From a checkpoint of a small transformer trained on Wikipedia.
Size: MLP 640 quick GELU, vocabulary 2048.
Architecture: rotary positions, no biases in attention or MLP.
Training: 323M tokens, 9867 steps.
MLP neurons of a small language model. Each row is named by its layer, matrix (down: output weights) and neuron, and shows model dimensions 48-143. Each number is 500 + 50 x the weight over its row's rms, rounded and kept within 0 to 999. Numbers have three digits each.
A block is one neuron, or neurons of one layer that tend to fire together. After each block is what it responds to, as a language model described it from the Wikipedia text at the highest values.

L9.down90:438470549558566500463407542484551523500630558469430462470567481445443512481526502470486597495494452532531537507455580424481478582482454503521570522446643532533534522490444546564527574403491567443588570444476455564518507483516488482494430523575532439540531543541503564550530528517541428514
L9.down219:444535462523515374467491418514483546555509510523456533517387498478470522522472480404397560541544551487451511455417467457481519496361517527489515632476592422486505485539477504533486615580484495440495508474501453505453401503565520544457520420459461474531478492456425580514458540439470551504
L9.down333:494464455520555421499499582519394569508467456522550379508490520501542508524575516525491426466449469467547534512487461483520533546476441579547512492455507475559555449418495500550504426595532519520523566553501427560457499592480574544517544485576402454496581473477470514539518520585516417513
L9.down451:484477494514485419551476480460492422464497467534552620501441507589518488561501526522594526547574473547497465497507505521511504532572440583546515459467599535509526437452537478571523468460578591527637475565615534480531430551533498529509508575545494562522430384386413544564411628458494545602
Early fragments inside split words. Short fragments (e, s, se, ne) near the start of an unusually split word, often right after con-, re- or in-, as in e|arning, con|s|ists, Re|se|arch.

L6.down29:485535494507549452491463480457422569508532501497466466466515485485541490483447562531413452551501516499490542494538465402476482468464462515459493551445491465450427395577477443432438438566546426463509455538620496508488490453580499538500501454525538521477573467492475455475427475474500415445
L6.down77:459439549387554518486532530465517432467511591521485524407504528496438564547471440502536533443543526606467450471449514574583419586496510488581499445605479501492489553423558523568457444520526479562487469473435479458477454473398499402449559421514537513429431494579473446528532456424545464526
L6.down106:496513494446542570557485504448592469470518507474551584538539536527555482509543525563521487492519419427582472604527491397510486416464536520523463505564544607556542429548461534434565428497558483506479424543528444500476465518498524529586497516442488375517433466440478595442440478487441572466
L6.down133:427474625503525428472580373485467469509436538460490455539445449512457422520598530474501564452465538449450555449493416581565548479586491486525560488373474540505444507465401473584503484523516524456433525429564511586485435468600511428543467501508542484386534510567488554574519527448486478539
L6.down158:501580454436467485559480398506534510430533461534416533561524508461482503557517425522529442463460536531502413492453490510600475444432530543498566522411509519491485493492481503532549464590460495578619479493443517517529412486596483555389463473547474513561448445546487556580386528510488486511
L6.down290:424515503494438513504461514529586379490531520512542453370538547470457546506508435561499542585495471448535534454482468600615503439546560516453493557504521463460484631461452550499503504583562514611397508517460511500554398482547473463447506515498510518566469572441432516525522579436475484507
L6.down314:498377532458471528555575580550404540518540507660546431427475471500509504484506515559454427471519524467485466442564491489573485559529460513442439547459559568417455542476493417488526529581465464544454504439577509482542479483515516525459501503496533486510451525524560446449532499435471467468
L6.down316:514512443554490501548578490539563555536392447421481491564409555413518419457483501530520371555515522415466563542444464459520498471460495414503539487438529450487466538594438571386510549424470498404437538512498469505485482488466428435532411520537460507445403500479478571458483501388483545497
L6.down361:581492551517552554533466583468574424494543472463556498494404480580481617548487474487496496445431453501568411518521534488514403606540496461464540443603461567473511458444504439488600530505520460581508490451512572443546471514440595447575457532517547506430567516572590434433520528459451469509
L6.down368:537486467448382508545514431505479516469529561489478469593513578489551561520513474479488547481516585484491460451517641444515619480499474599543543537538523498579514553478514527545584503470485484497501502529425526450497508453475432494496448585525507508468500511400374440486491478447465402546
L6.down491:489547530552445424473529548574494489455474527547503562533454467560536485521578451596527491531503426481556528515419389534534520478458544460416345514576553547514527546511525582530539498556466480490392478421460531551494582409512535526468578444462479471431448543500438481581550567481565586574
L6.down515:499580500486517466476459508469446467486478505545463453521508561483543512458498535468567455436483531453559381518411471401513433582398558490539472583503475596557420523444526538471452565525462614469484456529446559479422581488404418498517557463483502525479450469523534578551499467446511506563
L6.down524:449423494462531605559561427467508457444535479538518523609537541495518428554520532591445539486473519522578504447463536531478531472532472490476605541413473517567557489477479500469456496528468587411489496443511474467492500530494439487477505428493466577511553499451475461481509451484523492590
L6.down562:439548556486513500499428424612452522434470578498536503549555450404557503505533529491480478497485512470501463509492509520547485448424544532446533592437441498589468435506477522547469512440530507487502513561443497488504454436425432458463407487452470483489554459446472517419466471392522480445
L6.down563:512553455439537485600494574475507497492456558569488573489524532398413459468495523558431495499590530504516516545468451518502505466450534575514488549467436592474443533470541442425539545505520422431460513529519525547470460521528414496453429601498495509601611544527501500481486458403549495551
L6.down619:487477533506481517489474540498416529478563434382522510470574493520523563478502584471415505489503447552530491417594477469513585501402586490413557537509498499495612477380561494468583442535510568542416523443448549514474464482526549528484502489439412539377401531529513544518520515489467535422
Possessive determiners after prepositions. Possessive words that open a noun phrase, mostly its, his, their after a preposition, plus the possessive s after an apostrophe, e.g. under its, Monroe's.

L4.down2:488592477508540537438531643601507616540531452399494523504489456534500428485437500566510531447513529475464489439470530406518518531476442502556418446473464566573489397490436530502505528587546482503574504595501466507534514552487501473520508505446529534475509573515607521490474620518512538495
Abbreviation periods and mid-word pieces. Periods after abbreviations and initials that continue a name, such as St., Dr., David L.; also inner word pieces like al in calm, health, calculation, or d in middle.

L9.down22:474490550464534498465404484560486512556462451503523498467483477575511495459449621484508447559484540467440529428422532510525514496556418585560495497565507444456504511552475565590517548449548479406521453468517567510491491507482406501561592484499520514552467460598531418492463507467539555493
L9.down59:527487535489517543420510566418398495579435532539548544556657529502533523498564571539518488414460537509474401511401450483580556486432534438489504442506478547524501406555552526449423510455625546521528407352525491511446451551554445462554520550463534515521593439416518452509456541459575569489
L9.down228:575562450582446497423534467580531434447521536496455436541503644461477539467473533498444483492480484471392534592520447478510580605498491610430593443489459484528521475494507513465438527466515432476492520462495517494464513511472472524498478487505463528552520602557529557408491505631540483450
L9.down511:484522441503475533465528466474564466447484478607575555443569484426520482419533536524416435500477482461511512535535531422435450517497582469573427482574470500403557499573539505542467486493592508464412457577492447435486507628491472476450554620422465499538597595543471567611560524583485535590
Mid-word fragment pieces. Short interior pieces of words split into several tokens, as in Re-p-ublican, poss-es-sions, resp-on-se and E-d-ward; occasionally sentence-initial " As".

L4.down293:453485458503461525545517467507442506526576585547554483497558549396527439479444507457568414432438561415480510520601603500501521575419551527472469531531488477494506596530490477407513545569525558438450473337499421471486476542431525556466535458554494540510535557456516418532415445496427537487
Number suffixes, split word starts. Marks and suffixes right after numbers (minute ', 61-year, 21st, 1930s, 5×), and first fragments of split nouns after "the" (co-lor, s-quadron).

L4.down46:449521518476428604477402515552472526480449571452587418440528523456525624565443485569566493474460581456467452397479559513484539609498518412505572488530504555545423528508547487522546489516526550579529533574463439546531388474569458493426519498374522522503414509502465619510439580548555520502
Word-initial s split off. A lone s or S split off as its own token at the start of a word, e.g. s|ung, s|ent, S|witzerland, S|ubmission.

L4.down529:533460546421556557433401542472535658603602463510457437492449572608448567469505465360508488501513544515475542516561497555445526489561550421485517547528508535513537527438476418526552513480455512432538557471600510463484488464541458506495528476489495434525456418555472488517434404509537532432
Possessives and name continuations. Possessive 's after names (Bobb's, Council's), his after and (Mann and his band), table header Pts, and second pieces of capitalized words (Soviet, Boylan).

L6.down25:498602526478498560559525579520480556458467502472529514442546459611499426479511511490446562475495489560569423580437505509549495507415542527457535542520459524482411520506572432508441522455436466522501535541529558598560520451513636492525509553493484511465454478561474454535569498510478552538
L6.down103:473655578531519492500511408485497511510570520598525496532513614461570438498544512456467482531545425444512495490482539500601442466466524477461482478449404514457402517504579557492443511486397486460480424537486539570417490393524518457505516445511555516421495549499482481537395451478421483452
L6.down115:474545586408399566427483558558538541499496441593446540526498601508526520554472485561575531467626518491552477512498496508571499474468575498572472477392467533471464541438482419550501507522544562499512496443557479441442511516489482488579386429469599522457521596517557545598463535414498525463
L6.down116:425509592468438378522526384458489492492537464509503590519431419486508579429572484419565541487477494562538508547448506492499482406513594449495521509483522484481543497551549438557614518520506442504588425528499488605561484528556581480477545540601499538551542589531495486534533557528571489526
L6.down119:489420481452438464414544425452458465480535457475483492431475475475490487491497537514541561434447484480523442559536482508470497569521481507558520454521451560447500565557588466423387532446471506462521537534514477465523530406508491441457486516556400418502559485554423535570520574453487467477
L6.down208:482586553473521541522547426515558460534466489547531558504556454461575510479452503489495594553473467458473434570550564483362527487475622484442447584536477553544541608465425488490511587481546513432578634458557479512500503439513478505544509418470446478555530535478509489374474504513486543478
L6.down213:422463641519524473513475531521495417505439490487456489547509556507529468487523394564478542467487486470485612485427487404437489455527552562572523533484581529456529537507539529526384449544532453529441443455488550466483457484537563423479478528541509447511551420506489597504515525578569485543
L6.down423:429481497437467507520504505454469592416501461535604573405453567544429526444499527484490449445532459544477485564543554430494531388541446547546477521450496421557478619468553474515484460470462573502495567561537570461529481503563489435429552512532403431460582598489496434453400522539533489540
L6.down432:422533533530464549492623424519488528462455470510571571601554541474473476554601577443432457467465437494489563413427517519512545507444525505473470539515482400533438487482483457455415495524473600460562425513530515437439435523548604516478488489508394508418467529521511572513492486439575508590
L6.down440:533557451549516541520563524437559453465504577424469553484580545519488461467375495490423473456523482508566478516518581487373486520548555517459518493451498511415561515494436467410463510435483469546505488607554501486415497478502574582485488520533489513525466590591493508452512434627469439552
L6.down448:411618541537468520542564535491548566449435497454581553528494484425392479445513467453535537583437557479580539494543463419546488589519561439396498493514420442579478521557435534442499502603403457485461456418475517584583464478542459522485542458526435477508497491509538374555451549479447506571
L6.down452:488479478515609537540422484404437481440543494450590486538515404428550481465438531477402490512610464515426497571517531453537517475515545451394531499422386524439466508572574504436419454458565440603524463595549455506566544568558522511433448531443476592533525419471574438551502505463452437433
L6.down550:431474515507502521517416427410519530504496437609471468498512484461502582472445494424566408515588519510579555415510506463544447543500471484580494447500514547560414609499555499498455506495552536502604486529523551571486525481517525611535439485544461545543522483474431505557482590422588412416
L6.down571:546486484526480440557435522455504454396457428332509497502528484535491430490436450537554448590462580557508514446487509531496549522558429564561396537528538484501536549531547424425557525578469548510469474454539420469451517548444476406479538455488446538542510546455447549524428532486468458516
L6.down581:528548487548536568448492602521511515474514567532465437447589450520561500479445481539457505427603482436523500458429524592548436469436587490512374455453372502532467527494491552497575538525561409535444548513529551449535535508567467508568509465488428490486518605480533496398520495423496550541
L6.down590:568510571498572456498610556450448543450517515399550486506533585547556459611454486554583548519457505533525540505562432570404526517570475547539444516403542501535543458546537515429542450485498474555480455427461467524594379514546503546517598434532530493441489572408476531500506535540547483511
Second piece after short prefix. Fires on the token right after a one- or two-character start: periods in St., No., Mt., decimal points (0.7, 1.85), and inner name pieces (Ed|monton, Os|lo).

L9.down36:515441522470475445496436490531477595546478511506518473547467530587528629535482530498576500451572556567596414583571461488481571577482488507505565438524488499496543493542551539479554428607441555562481574582559436456497483536523522410513448478477525522501567465576437498532483554504480471515
L9.down86:544662534505469499450439380457417449579587542488454501502533478482526528541476498450480582448431512556508444500486484473442490499583437528484519496587504481513512422579455497351460561529447495495516532583519485491489458584475555491388492480511600541520463546498468595487525559511509464420
L9.down107:502529537539485461424442529535499440555447663565508549454449448482470513617415520522502466503503534518498513507513431552553570410538461451496462568410545435510435423477514529508488529436525457516514511504551539582511398467579449482557440455436439498546486533395506548570528551498456484446
L9.down530:563545565491533510539533484508486464507469505492591471441592493592558504522405466545500573511502486526520479521494416464582480471465530532556501539500495473560479551555522532536531422429546532434543475496533576557523487563540495503557570560527503565539554478601580491524475523556495469509
Mid-name word fragments. Word-piece fragments early inside proper names, mostly surnames and given names, split after a capital, e.g. Ma|t|thew, Ma|t|tek, P|en|nsylvania, Fu|k|unaga, also line breaks after article titles.

L4.down411:510487582511487486576456482577499520476573513511465432503437536477480441540571558584541407455500508427499457396593517509465602535508543601521568494565546549507541528482474551526520515539518497583500534438524589389507539525486473531531477398418460524399532503537464541532536528411535528475
Mid-word piece after capital. Short middle fragments of a capitalized word split into pieces, right after its first piece, such as A-g-ent, B-r-ent, Ar-g-yll, and also == at line start.

L4.down561:495515539475400525499466443500577397437477463579536489450569532484523450480479527476497574483502505505521522520539527453447465566670525465550468405427545508447551346501433482490508522428549523420459508485489423538535518582521468483503402534428453457570506546538473498423470482493465538456
Paragraph and segment ends. Line breaks after the last sentence of a paragraph, closing brackets of unit or pronunciation asides like (9.42/km^{2}) and (DST), and closing heading marks like == Filmography ==.

L9.down18:489398563557531440582463540546600474523466430555633474502481489512470521571433521452510596439502469468472499493572526517514593525504562528579451405557468480435453334534506497544478442491511390482506525656499578523471417497450505552455511471539492510448507459499485569459516452484629475453
L9.down24:474401607612450447536565573565590704611530435539483552481545534500422455428522517398526464523480462487453483392462474457413570493478510497512514459519505542461481495476528484467518571445516484500551397510520499440427576482487474544452487503463552509480484493492481513478454421511540457482
L9.down280:562474510644449468544494511550583467550457476535562517494538553481532422467567587417463575471486462485482508502446509446504518551440500433495606448537559568474528418455379427547488448516503475411506418529561455590488496457450468590515403466515451580499497462487474530513464516504549455486
L9.down456:527589437562546507521469516576558537482493527580566535574550493503476526522480492491379501408484510535524446455511424516541534416551505432544516525558465498541500345529467448485504458533460398493595395574526546528512461546511461525507505540560469458530613561475485609511520447512553528511
Paragraph-break newlines. Line-break tokens ending a paragraph after a final period or closing a ==Section== heading in Wikipedia articles, e.g. after ==History==, ==Charts==.

L6.down1:477488650510487609546505453575565520507515485554507486619510472531407394555419554468468510464616482501421455538481440560497458457563555444479471453409519603438471591521499448488468507534436566545417561463462591498463530492435463519559465513509474509537556543520417591474483499469513484505
L6.down44:636521571552469607483473565531405460492468464536443487470480510490513448403527567451410461446478463520520548446549520416410484536495554414428546490554493518477387467536543551503486528599457434447491476429425548488524452523568542544555572521460544465469417603449503544492522547463488451516
L6.down78:569410575471501467518602487434500532477528432534550510547582432572531502459496571557407526488536524481491538444522505487444502550455500537553573501467497614477504466549503453550503465471530472503433462427472451555559469509450579555568530523489513581398501464468416658377481413458531568492
L6.down114:475526498499443421415500515433502494592501455545532433499458539558514472440553599483538409462487448546538518530421437577511541507469534453427491424581507443533569543476474511451590548554486512412510420523537541520593455534546510519489511532450439463532471558437544556455513546485476584427
L6.down142:563481580460561473469559430385465490463509459515485412595506489457569422517480443509483582408531466478564532569484451434597404486501474489537460517544450490449466524542424510549457522450538447551557509520565498564493478409524578488577473446540497401501452524454536501520467545503562567431
L6.down197:501488467501467436462482518450581484497579425504497523491434514482482429576482387484516468532458455455603533492569457489438579539517424520514461558431500530394509580504459541537419491400444494441524433507429504553546517552449552548554479514471523517495483499481503537408427625499501465524
L6.down223:511540566469502478507512443450485574389489460460453420499543530560589485483502479539480476550537536448516439509563474517531436380500498490450567526593439530585602564543586580481503579501542431511575542559516464519441572502566520453524594433425439461500559548453498606523456505557439446487
L6.down297:455555393431495478604483523475575514542536465557503527480557502546553547480544462557468536416490490571581483480585424437495543548445511561525511581553472490455533546476555480556483551576515482482490588530484513410397512397525424412498471464465562477492461439483508448506586461497568470403
L6.down333:536470433525438485553552477506531519569419483541550612498485441504506608485561552517449450482603498580496491554557486521511497486561553398534417468534501559496512542449454551615501444481430557536479537590555465518434590551594414519523513495528442497561462501468463547477532489459523380542
L6.down341:502458537565541539497473529412457540442408477503527426483529378467565484491493572491375443539595398417530583538443476487443490464364521626487503485619566506450490486505470397514541417563515503553504461555557590432530511479476424505570462528500465544500557516527560498499467512518494483513
L6.down397:523449618597496460476602408612463569424433484452491473391624467545536473438538467435416528533543592492505570478355514452522451456542468550546553497434510552519489513521524469503487474533492466567518460555475502577548533452556569452530461489507465491373503504543513591526494503389523553464
L6.down467:432507389498585536455412520533409473509503536394579535478459471526552506527491460557530569472472482538503576469497443542517428576592493534497520502433467529443476620485484483456455528488507544538432416491520428482455538529440449507547490544580507502447464566474469535466519505505477501474
L6.down513:491495496482471372488533453421512530552532565515458568556487532489466535490480538476401441499468550548470548495511486457478498457455425576536507522660432509569534556526542471467504575569425494514543490401473434454569427512426541511441556528425516504556513523507558512534507445597429446584
L6.down560:554459519487417520389562528549523466530465548467450408453548524540505508496493529516438546491555533599392477508397519537570512508472502610505517512606476530484491460449501526511516497488496416506534398467490559584417489541439517493573488427407503511448509546482521572497425521416483506507
L6.down615:529439432451518487569500547574485511441628473554493501468544455517505552498578523478499449527612488444539540426564515460498550446440460523550453445572405466615403447443421467486543480430519441478491584523430607470441499532471479531501506502519525493563531548491451531425542519590500512428
L6.down616:482513500467507466541535440491573494477368454510484530412490473567530473554463560516593444557511502467533479422471568538570587547541563479499518448378568421533564477455520564606584499517485457540488445508524495449524405546531478573503499510529486589500523488400483454522534505545436420433
Second piece after split start. Short word-piece tokens directly after an initial fragment like a, A, Ma, Ka, mostly mid-word, e.g. a|p|pointed, a|u|ctions, Ka|un|as.

L6.down7:565567496506538538474522448591443501502468543607491474541487505482454495581504562529536506440517465570531546526489416547603375457479424547550523485497480548462498560450486368550482540524477535567417509475540532510450480457534498547505460480502499516434525585512490501420497488440549543552
L6.down36:489605495430491530457598530522493383505508473566539504484567455393546419540474558559461500510542503541518512477494466406516522511494540519477548492528433516457439470606519537497431530546546493483389500538589596511427463452581400444559506567386503501419472532387474490512475445477522395465
L6.down137:472512494428514413516422540460523579488539506485583614464467511550603498421486536457521562479446446409467564467556501498495473481599497396493508557442464526535446531561567529509491510495558482585522408551403554470489521440492565532430503443527457442457543473565492488458527444464538462483
L6.down171:447549418524552557484494493533564488436510523534451500506589440499439459547502422510561506477475535468563410504535443443556499489534477500517526524517464554531435493474494554545610485591547442456437505448380488557371427395567429548484441480442520482491453481448525614472492488524507472554
L6.down193:461452442499501489491553533408518487555370419503520471447551601610476507499550445499567551561463419539504462418492478592410493480516469512441442486565578525419433495526475506565499467553533502467402526468379497494481429507570524443441520476549524482451447510475582444502549480530477474473
L6.down258:495460561355522550378488500527434508553438467431441487559389496530469503475462511614510525479457474521530514491482538552511555501486511464501576464590578599491517581453502517479545470544413523397537500506465457566508494508572503383482489459452539424427423569511420527506561520483520491487
L6.down304:418488432431470476547542501524411590527507523475523467533533577446524533429484428508470543437483469440537549443420476434507421492395496570518541531444509424571624385568540457488474526495595492470456527428474415523500518483477588455490631521494533532549513490411464587511498528520491424386
L6.down338:555472465501521549375502422534527487484579583493514465470552514482487462407580359444472433532531439438429479506519571435448552580505501482573433492476501531627497518473539432495466456483574474558528506533588488598540434478497550432497515622547421427453466451468576501529450544493539525470
L6.down371:468467532478430530442516465531608515478490476503559565535559550505509457525441556554412491485508484420554438552417540539454532579483501518476498530487495490492497464608378431492499437448491402534557499459484413601441527497558456476435461489506543524535480573551564502549546437505568562485
L6.down427:429538584538532542494470431478487409492432548437504481531453483372490423517515557435530523475530512478489498569547518444468487472454568543612516548582562534456547431501538509542513531527510469453509421539581525470565515504435521418500511601468500446502493649544565568510564540558506467508
L6.down485:408540517529452556467512395462515484522541555432548544480534494514475525512474524473557537517480498513476459491554568449529543461429525504518526509515426537480393398472566495520472445422583454475551458544403520481490437486472477520573563522480482508440509501496389517533464521484566459580
L6.down493:528550611398581558496411447522492462497478438500448519448559558463401449561522543555442565501493515442570590461480508485469462469482444458532489541578495491611469544524527488527554421415494579568610450504486431488496467496618489514447420514486467506531520442519442427527420425471440509441
L6.down507:477555514512513403481585485427490530494464531494472471455543544543501553501551561463472487574579555550456512418546432456561653533530503585474477448466557509493627518524574445604542444470467475507484481494436534477514502583469567469541511511502426535522504459477493449471465596443548521549
L6.down514:508473440565522593447538647503487519451547484505604520602514504499506558553566585519480480423424576419507467503507438495469571543514576431543516500497537495591452450560409529500421537544493459466471514499502469449445412585541519519461460510433480423469500394482396505430546492493525437541
L6.down531:488516456489562552481507603501471478433566496557486489510524477458450408546472531543593492574519537484484445541522511502476552469486487448510552530611460533484467597493429417447481518477532490471485478388502494585517469522419479476508484416522602422496519595562511443410503602512466493451
L6.down591:505582505478534502500447450581456463432526496509495529523566494508569556506461505374539623516457452560502453448547526532523356430598501493477512552521535458475548562549495461474535439449566415494476504528468428519466504494541529363522551522443500483506497553499596425531567463403526547469
Fragmented word starts. Short one- or two-letter pieces near the start of a word split into many tokens, often right after un-, pro-, ex-: Un-iv-ersal, ex-p-lanation, s-keleton.

L6.down50:532390480508565445481559567447516526459472523550437450500547550465450495530470502514461523444499520446450506436519488514598455555462401521529640433551527526553432396460480506415560390446482506513473497485443575534464614485535463577434456520496522434419539446527470459575525443472501572450
L6.down60:525423537417413609532514432500489499507532493509472439401514467546436535466469490463494514514509533496478527495571473455484512556512475404462572456518549502430450320521565540499542451444430605479478492483522527394502492476534495501456493443511417399434512518526527495555523535468487538494
L6.down101:479420548465496514481463529413511408530558394503604471549526469583489501400538508425472541534422555441595547474513427436444602487474496563528483540490558452531544416465434535535539563544447454431507552513448395519535535514578470545490555510532454474567504522509468483516486536458469561481
L6.down203:477591472439497559536471418469538436588541508583445505537429481458436535411534406487548579481479479529426477504490472489457496494485626448628608470471544443515508445463546426516392490486468459528507541545533442514537525453549529531452447430480576443515594484483509500508439498520506464451
L6.down206:505411497469473525571505497478457503503485467560572552513498518541578495534462531439520523533465483488509479441486469557554555518429534529378416508425410418415509460561542462476448489420487492567490499508570457435458578564551537427478478420457414492564466555481489529462565474411461536456
L6.down311:464368501439485530600494490464524473490459555503536418478475539401409536513499538449524486565473427520418475525552524509511478507497437531521506485474496450477535435523560461430481550470574387386429468469473567556543524536486430515487477529476474541469419486529533483477387463467597597579
L6.down403:573576605577587486516513481498464498457463507484475445404550486590594466578515457529516485489561523546565476438542526512484562513567459470465621444616530549471462482501469518516536514530323507457517469438481549512473484557449555436446466436544515429484470405520413529510584502541529513603
L6.down413:485440549569525533590540492536578484516452492613488582557582510450497467470553447533465559519440470433544515510505517446478486525455623466514566494440485564496502356494457510540465481490503537501473538571520433563505439471499509536477468493452443469378508537426485496404492483525538533460
L6.down424:460557510493529563522575497470472457509501489543483425502465423551504517437489512532531507504473601530488520432535484414546546422643438501517546490570374552571523591449489421457532529531468586514449486434555405532455491454528520488525621429530497560503490497489519559558636509460512547441
L6.down543:526464567447499458577496655447449498493432528544505550472421595487521483516534554618493575548520507398558509534540576451574418552453484505536552496456497451433576533467525454504427559407546529518467474505517549460491532534517430537488508452493442521477502519461476539535574586460602522512
L6.down559:525458533476570526585540500485498507553605471601464445571583556389510517482439584507382449568515511519459485481422541501539473577515392542465482453456561489571458296524545475544471567562511491482532435578543488470605442422519446468455499537508491477444526491507475545491460382496548481499
L6.down577:469471505441427489514550554460535506519524576530507532413466566430564487530524571543493534444521513457475515493410537479573480489493445515496470441395507509551500409550523417534449524482584430433541490547532588411541492483470561462447531533498540483542505454492493439525514563562563490583
L6.down582:493500521520540501488492528456577479417449550516498445497451588482499513472523532469504373542476448465480482462484496447429541506425535421476459544479496538533548418512505525456417478516541430589467489465515443628514383530412485451419577418477412518499510488469541539459488580510601415551
L6.down600:533483506591454507500510567493554565465508542548405516595525442457462470455489566533412542591521527493471515463482463516509581556530489486546464421602480554478516404464503543543490434533526481496480517537445537576627504530504515508472534526500527436529479513590393457572448530534597544478
L6.down613:539410561515467419542484527575521460521493482545415478470375559454479529520541546533557544583459486444551497517489460452557488566443501616554531476571488550536518501443522470553519512550514433475558529560430506472575543486384494499511459499542509471515464531500487492579526457540572499374
L6.down620:545493457531434532572488549505498593479589472596413529484481538445548501452566512539458574549508494460473466504471571477405467616486544477577503553507534528477540502585477427523498493549463475506483456530544509626499480626528547518492591563487458506511424462555443439517483448552547495487
Paragraph-ending line breaks. Line breaks right after a paragraph's final sentence or a title line in Wikipedia articles, and the closing == or === of section headings such as == See also ==.

L6.down0:473565398512505447539516439538449449434426487472491546615505564481467428519441479509465564501518605554573374513438489516562600444493431530485557463496494486468426511519445466587512437507394473536490606568463501549511477506516474586470477533489616469532453475502475598531477477452518492607
L6.down15:438571441349589551590446475593481461524522492567442492515464590541514422499464485451493578430453515534468500398506551542526521526443513523601515485601492485542489454496551540598530516478531409472603527610478516533557452523539506541497511429499577507421502541511450489524471423518607472480
L6.down107:511575398446530504519587451512498563499426455541529510579482538475517551417566527511494458517473527502452446560424505486429598519464565435567481560528496460539515553585400509447584550521514514539554482543484424497515403498526554445508355449500485462484491609516413428447482448535456533523
L6.down108:452519493542566554436540468479463577548466540511527534499515475573412527431514476514487503555520468508467513520546484544480542517526551535492517448493498497430598441527603588641439521467502467465501478473456464371539554462491427497476460556534566588490515412559493510436491454595471532457
L6.down164:501433520556460440499473456494447512464489497560567493504405621539503563500513520516415526464506568465477515517558528464549559494478550572547517545419540558508554413482507507486455464460532562522397545523485496461426497516504391602440478466538449452429498532418442501501421594598567423544
L6.down253:557454541541518507537491613572545476564487399524478508433533551436582582500432520411498506487539492540588486434533515527426549546486482494531551464423470528557596383509544609548461508539533474515607619487444487544503500522481439543526521450521469502561504459493472481436571555522479389543
L6.down271:451595481547438542548505558511534594409453525491474580479526502464556475539556492484450438517481485564515514451466478421402540495436481413537521536516542497476531469486442502557541502564464417478546458487534374432525460578506510464516477419575491538469579502438489428507496554526594535507
L6.down346:493492550568507493439501440515502579452489535451447514639468555601439457467525599501506465475483474553464529517414542483574485409444469502535514480527547533467601579491443433446455522466499479487546541606551549511518575480556535442491544474509529480601504564446463676510456566480478518548
L6.down401:417438463489488516575454442534433509596513469514592557509555473432502518514454466458450420592544519504534479541562472465459444491538575552508547467487566460397567517515572571507495426481494516514466443560479444599487574514530407481469589521449422497481471608500506509531548497554564394563
L6.down430:423490546407529595547463553609431530529530454508460564546418502505512479547492522506537453395482557468516547459507564567415489518525449529475545555499517533423545592449461521461532426572572539522481493458640447456428509613522526472478546469501464514540569570485452454530554575570479511517
L6.down474:514466573557475443430508383526394542448462501535572501607506529488452443486594488453510598463450465509444577451502561473471524565513548448465542500493569535433502467529431430467485470423556477445461558481518394600549392457438512531530445541500554511493468526488437545509466557526461482452
L6.down483:484507505514464490432505438547492537488473503488568394426553527498468515508487488458511483468449583497421498448566437484443447509505612486437566554509485509485567491521434571482446437524516541521540498468498399506464486472558450470575456434470640466532497547418505483488561568492589480548
L6.down490:501498497451504504511480521481496528615511445651578505454474617441522505509446503490517360482501433485502479441560420489554449505533598434521561450571394478472502470540432522408501554533503540469453533480546577427592542444536536500588500427503493417464560558508470450508554441537458433465
L6.down521:399457369509567420485464453504441578426476424524536488570523544471503517484604420573477538482546452516495522515490618571536576571621561537469473547545446480535571496571460518511438514607490574491457502386501476481443474574568508510451486421514554538558446507511509475495493455509525516483
L6.down528:503485562440476496511477471525462610591505436385520560500541523483546547498469559487607445509430528516447493473477444543496558541517556434419523557515419458530523552470487493495511483519515531461570530561529446512433481566534522536388380484427574511468532572466455519409482538505489473501
L6.down576:496480513524501498449576550519501555474359540593548439506413466490526417557480523473507352447547509518568385504547394502510571386509490541560571509506468453527447426430437513459472561444488476486551576578520524622525501457527489499560484473498554531500540490506476517564514481485508590523
Ordinal suffixes after numbers. Ordinal suffix pieces like th, st, rd right after a number (12th century, 46th RTR, 5th Marchioness), plus word-internal fragments after a, such as c in account, across.